{
  "positions": "rope",
  "optimizer": "adamw",
  "final_lr_fraction": 0.0
}
MLP neurons of a small language model. Each row is named by its layer, matrix (gate and up: input weights) and neuron, and shows model dimensions 48-111. Each number is 200 + 40 x the weight over its row's rms, rounded and kept within 0 to 999. A neuron's up and down rows have the sign that makes its largest values positive.
After each neuron's rows, "fires on" lists the tokens most often at its 100 highest values on Wikipedia text that the model never trained on.

L2.gate384,188,194,226,168,185,234,163,142,230,157,206,168,194,157,225,170,124,248,205,170,230,246,227,161,105,236,208,113,190,124,168,235,130,140,224,162,224,165,193,162,200,254,214,72,260,169,209,186,219,175,207,303,140,209,150,175,183,189,278,147,243,179,135,181
L2.up384,227,193,181,175,179,230,222,212,215,230,205,216,225,205,232,105,118,240,190,153,163,253,219,182,143,167,159,242,183,250,138,139,159,231,179,126,217,210,174,174,285,271,202,118,167,203,244,177,260,158,227,190,248,217,257,217,179,170,223,209,188,142,197,156
fires on: "by ", "on ", "Pl", "in ", "k", "as "

L2.gate199,239,216,137,144,232,162,231,162,210,185,145,193,216,226,285,242,156,89,198,142,190,154,242,175,147,163,205,190,192,184,264,237,236,201,213,189,204,169,214,71,145,329,171,134,155,253,186,177,234,244,202,215,224,216,235,203,181,233,250,173,293,230,200,154
L2.up199,152,179,254,252,214,168,189,229,210,173,239,162,197,211,178,196,205,204,214,247,120,173,254,186,219,243,179,216,266,236,158,262,179,194,225,207,187,232,199,197,187,218,210,156,143,232,153,220,132,161,196,188,254,186,248,184,223,171,153,206,227,273,261,215
fires on: "==", "ter", "= ", "===", "g", "on"

L2.gate242,338,219,161,132,273,184,255,193,165,223,203,241,230,189,204,225,245,199,246,191,198,158,182,210,108,206,214,177,197,135,207,212,161,165,108,206,182,183,203,204,320,185,265,163,184,189,202,171,249,235,217,215,185,285,139,241,238,218,271,286,200,223,157,252
L2.up242,180,246,263,145,226,198,208,177,101,168,199,147,271,187,174,167,215,217,218,200,191,149,109,172,198,182,198,215,224,146,215,133,283,191,199,181,166,150,209,178,206,177,190,181,227,143,210,237,223,199,244,209,163,187,164,168,185,251,232,144,137,199,212,165
fires on: "his ", "e ", "ation ", " ", "in ", "this "

L3.gate145,215,222,161,227,226,186,216,239,177,109,224,150,179,164,176,234,263,170,220,134,124,204,206,196,222,171,145,246,142,230,247,247,261,136,150,262,166,114,249,167,247,155,197,203,223,169,180,258,156,235,203,280,254,217,158,241,139,188,171,174,189,241,201,204
L3.up145,243,221,167,205,221,165,171,195,170,161,194,177,256,206,189,240,151,220,182,198,142,130,195,241,197,166,229,277,170,200,204,156,185,225,199,173,190,216,299,270,258,250,206,218,238,210,197,204,198,181,210,232,225,248,241,205,196,217,196,236,176,231,295,130
fires on: "er ", "and ", "or ", "ue ", "ian ", "a "

L2.gate86,154,250,159,119,229,182,238,164,275,136,237,164,191,169,213,218,213,266,224,177,171,193,177,102,203,175,240,151,185,171,176,211,274,128,206,209,245,192,151,187,213,190,233,235,202,120,264,164,257,175,210,286,176,235,213,249,162,146,265,165,176,144,149,211
L2.up86,180,173,159,220,170,184,215,106,152,211,197,155,174,202,278,258,175,161,190,159,213,244,228,129,123,225,194,279,271,200,193,241,218,200,206,162,195,181,198,127,137,225,159,194,250,223,178,142,219,197,121,113,204,173,195,200,195,161,252,170,228,277,217,220
fires on: "h", "in ", "by ", "on ", "an ", "for "

L2.gate71,224,199,223,166,214,241,146,180,201,137,198,201,245,190,66,211,226,273,190,177,222,212,176,209,138,207,234,145,167,209,236,250,163,173,247,224,172,159,177,164,176,175,179,227,188,215,239,240,177,217,167,159,174,182,191,190,161,242,262,172,193,220,201,259
L2.up71,234,245,269,172,156,228,222,150,143,168,176,202,142,156,179,262,193,198,161,247,206,138,87,138,158,230,176,215,238,139,231,140,236,185,208,195,243,227,186,142,180,254,262,186,177,237,241,223,150,207,204,180,189,140,158,210,194,182,237,257,184,235,180,204
fires on: "e ", "at ", "on", "i ", "f", "is "

L2.gate308,188,188,241,120,223,204,198,229,252,177,206,184,187,132,166,212,274,171,225,252,175,102,235,186,176,208,222,202,208,162,182,230,165,236,198,195,213,195,221,273,146,188,207,198,220,252,172,190,256,172,203,210,229,167,267,176,187,168,225,152,137,279,253,158
L2.up308,184,190,194,244,195,273,211,186,215,225,213,217,136,186,211,164,185,153,159,180,140,222,172,200,202,193,86,245,144,238,180,230,287,220,185,268,224,207,203,225,189,178,251,195,184,167,182,179,170,215,152,188,291,276,266,184,154,172,210,212,226,150,190,259
fires on: "and "

L2.gate321,176,187,170,171,183,160,281,200,230,231,119,234,192,206,132,164,114,202,198,228,211,215,163,339,263,201,156,167,264,237,225,154,221,161,202,263,277,155,250,192,230,130,179,234,177,188,190,228,203,201,194,208,231,213,234,208,178,205,180,168,193,207,244,177
L2.up321,194,176,252,169,189,160,196,226,197,217,170,216,183,251,160,195,175,237,200,200,184,165,164,189,221,171,123,241,136,167,202,116,192,175,255,241,246,203,253,212,139,171,209,226,187,222,224,224,189,170,260,225,195,113,201,251,239,224,199,165,150,204,212,152
fires on: "– ", "New ", "ic ", "- ", "li"

L3.gate52,193,220,177,204,186,145,208,124,122,136,191,188,196,160,117,242,268,193,179,212,119,200,217,193,178,117,219,256,189,185,263,142,233,187,193,176,245,224,217,250,126,175,214,183,155,212,164,195,218,138,203,187,273,193,283,189,252,253,186,162,169,197,161,209
L3.up52,210,305,171,217,236,253,143,198,194,166,180,266,245,255,175,205,215,168,88,236,208,96,222,248,205,221,183,255,174,238,176,193,208,213,195,214,256,170,233,209,224,150,231,168,216,267,172,276,181,260,189,239,278,206,219,197,229,223,173,237,217,193,211,162
fires on: ", ", "and "

L3.gate258,206,194,161,195,226,228,176,252,202,215,145,216,208,171,138,205,249,222,205,222,127,133,121,220,217,183,190,271,148,267,180,205,181,190,164,177,242,178,247,210,227,175,186,142,215,277,162,155,216,150,168,181,226,191,222,231,227,182,207,239,174,216,162,241
L3.up258,109,283,258,181,168,230,194,188,227,232,175,214,161,170,129,198,201,190,147,225,198,198,152,183,251,150,178,199,212,209,201,206,157,206,177,178,212,110,183,184,196,249,207,177,165,269,195,174,203,172,186,144,238,138,131,206,228,276,226,145,192,243,154,179
fires on: ": ", "of ", "ing ", "ke ", "er"

L3.gate201,200,277,260,255,215,268,198,231,133,242,132,214,170,165,196,146,270,174,183,169,224,155,135,210,227,167,220,183,229,136,248,185,237,218,197,231,139,195,228,194,159,138,237,156,281,194,104,213,168,165,168,202,262,256,213,196,213,196,200,143,252,182,217,212
L3.up201,105,197,215,222,219,195,260,179,243,241,154,233,273,222,193,318,191,215,220,196,177,246,208,179,206,237,218,175,149,104,189,175,168,203,185,159,161,187,201,124,219,226,180,199,216,209,225,137,179,267,245,223,199,198,211,201,189,135,221,229,232,193,130,198
fires on: ", ", "to ", ") ", " ", "in "

L2.gate319,205,216,223,200,219,224,143,224,226,188,210,182,235,273,117,177,196,219,161,172,221,184,96,178,196,212,209,274,274,170,258,208,159,268,186,197,145,289,270,138,238,199,139,134,202,213,119,170,214,268,206,257,184,226,166,222,171,261,193,232,133,270,172,217
L2.up319,195,197,203,249,166,261,255,180,187,221,228,170,199,229,152,197,204,219,144,211,273,247,171,123,136,158,203,203,243,219,158,172,175,200,181,153,173,258,262,137,82,205,198,131,237,219,171,156,138,201,119,258,200,247,207,177,194,190,179,255,163,209,147,214
fires on: ") ", "l", "ou", "to ", ": ", "a "

L2.gate18,264,254,204,205,269,207,168,231,211,184,207,231,210,221,117,215,304,216,201,178,129,134,165,163,156,228,205,128,204,230,218,220,217,221,179,212,184,190,260,173,172,220,130,165,206,172,210,258,187,144,208,270,192,187,211,199,163,243,197,159,229,189,236,203
L2.up18,210,264,288,190,182,208,202,152,221,178,241,174,162,114,184,202,193,170,235,250,165,221,151,203,185,248,233,223,179,118,268,231,251,171,188,135,173,299,179,203,182,257,227,193,211,245,225,197,161,266,216,190,196,221,213,215,262,156,151,270,210,240,214,223
fires on: "is ", "ts ", "at ", "s "

L3.gate264,186,190,233,202,168,202,218,225,122,168,154,153,169,189,228,186,220,152,228,182,154,167,171,176,217,212,164,196,139,199,171,183,216,214,208,228,237,162,211,225,145,167,213,201,167,247,264,200,211,264,233,159,188,112,221,187,265,241,150,207,270,158,217,241
L3.up264,188,248,182,196,172,250,128,237,171,213,175,217,227,226,124,239,238,190,179,206,244,222,223,142,241,170,245,194,227,198,210,153,237,208,192,246,231,204,222,259,94,185,136,191,215,217,216,246,236,208,221,246,237,199,146,198,135,217,210,203,193,132,142,247
fires on: "st", "ol", "on", "ed ", "Nov", "("

L2.gate444,144,248,218,191,165,236,138,162,251,226,78,247,176,240,190,229,232,186,198,189,203,206,184,170,178,169,166,208,176,213,206,164,189,211,157,206,164,235,286,254,165,144,189,129,188,242,171,262,158,200,192,228,152,206,245,264,183,256,190,190,192,193,233,208
L2.up444,190,261,207,213,161,228,209,78,229,209,161,233,179,179,210,273,234,206,165,223,151,253,199,173,222,181,131,251,222,247,205,207,202,240,163,120,193,245,233,176,161,194,194,168,180,234,215,189,178,176,186,244,160,202,232,234,228,232,178,156,222,158,245,154
fires on: ", ", "il ", "ember ", "ay ", "uary ", "September "

L3.gate198,148,146,219,178,162,182,133,310,155,208,151,266,228,223,203,135,146,213,263,199,223,241,209,178,228,236,178,138,211,207,211,207,198,234,259,220,215,211,279,223,221,220,166,187,127,232,191,212,227,249,160,162,243,150,183,199,221,186,169,211,172,194,245,147
L3.up198,222,204,277,183,238,236,247,174,188,244,146,167,125,294,171,205,234,224,174,184,212,174,184,193,248,182,241,175,234,153,204,183,143,214,178,168,233,152,214,251,201,191,241,161,283,246,194,207,155,223,219,182,163,141,223,217,274,260,185,208,196,193,174,190
fires on: "ph", "li", "cri", "- ", "fi"

L2.gate396,205,211,250,125,130,241,196,149,197,201,197,141,257,92,218,264,194,257,265,76,179,217,150,190,209,161,185,215,202,146,187,164,173,273,201,253,248,154,218,222,192,214,204,132,144,240,152,218,216,183,170,172,190,294,206,229,147,209,225,152,202,218,181,202
L2.up396,149,177,191,129,179,229,253,171,248,201,216,192,156,201,250,232,139,229,220,177,208,251,146,195,214,211,165,238,98,174,205,193,199,162,276,154,240,204,175,206,201,207,289,244,213,217,235,173,210,194,190,109,217,229,228,181,262,281,276,174,202,200,206,112
fires on: "On ", "in ", "to ", "on ", "uring ", "and "

L3.gate27,227,228,207,173,185,217,181,190,197,193,168,168,223,210,217,154,246,221,197,134,162,195,153,185,163,168,185,195,189,127,214,143,183,263,167,192,194,168,188,241,178,221,155,119,195,208,204,191,191,177,182,224,280,248,216,228,178,198,222,187,169,206,146,276
L3.up27,202,204,182,181,262,221,165,202,243,246,172,205,112,177,149,182,177,213,167,184,280,202,167,196,237,206,151,185,221,169,221,240,179,226,178,190,132,267,219,212,185,158,237,131,230,260,177,156,146,222,181,199,179,122,152,194,209,209,223,155,166,231,192,209
fires on: "of ", ": ", "p", "\n", "ow ", ", "

L2.gate266,228,201,186,149,189,225,126,156,183,175,188,148,188,167,198,228,165,229,241,173,224,191,188,204,223,195,193,197,174,156,199,143,201,169,115,158,253,196,269,170,200,261,234,89,195,178,196,191,181,170,191,217,146,140,196,220,123,215,258,239,223,211,187,219
L2.up266,252,120,171,246,231,172,245,187,169,242,172,184,150,175,207,133,239,152,194,165,219,244,222,231,205,186,242,271,266,142,194,173,163,158,249,264,165,176,179,197,166,230,156,220,294,164,225,198,221,155,173,147,241,132,190,242,161,150,265,223,225,207,182,241
fires on: "by ", "v", "as ", "to ", "-"

L3.gate280,241,217,210,221,233,204,230,258,138,194,181,254,251,194,170,177,299,219,191,198,183,160,208,189,209,147,216,175,236,161,229,140,223,193,113,160,136,188,181,167,208,192,170,194,247,63,220,204,149,245,280,222,233,147,158,234,155,151,244,193,198,149,197,217
L3.up280,184,247,168,194,138,313,233,84,200,151,180,185,228,149,195,271,222,252,330,221,122,147,176,182,166,208,163,211,195,152,233,209,223,197,182,193,249,217,219,208,184,168,198,174,195,161,246,164,250,230,260,252,128,185,138,207,246,229,214,227,162,115,281,214
fires on: "th ", " ", "en ", "in ", "i "

L3.gate128,260,203,143,143,231,151,209,191,189,174,219,215,229,248,214,262,246,193,234,186,182,169,219,217,210,197,237,223,227,152,228,242,100,313,175,261,151,200,271,158,248,166,210,133,196,254,168,186,235,224,160,239,209,296,189,208,131,289,231,225,243,236,211,249
L3.up128,228,230,216,191,148,197,176,187,214,212,187,159,182,151,156,177,223,155,217,193,187,238,206,141,161,263,179,261,125,272,180,201,217,199,169,204,195,287,237,213,89,147,244,229,213,234,97,186,179,208,210,174,207,222,247,117,189,198,181,155,143,211,194,247
fires on: "in ", "a ", ", ", " ", "the ", "to "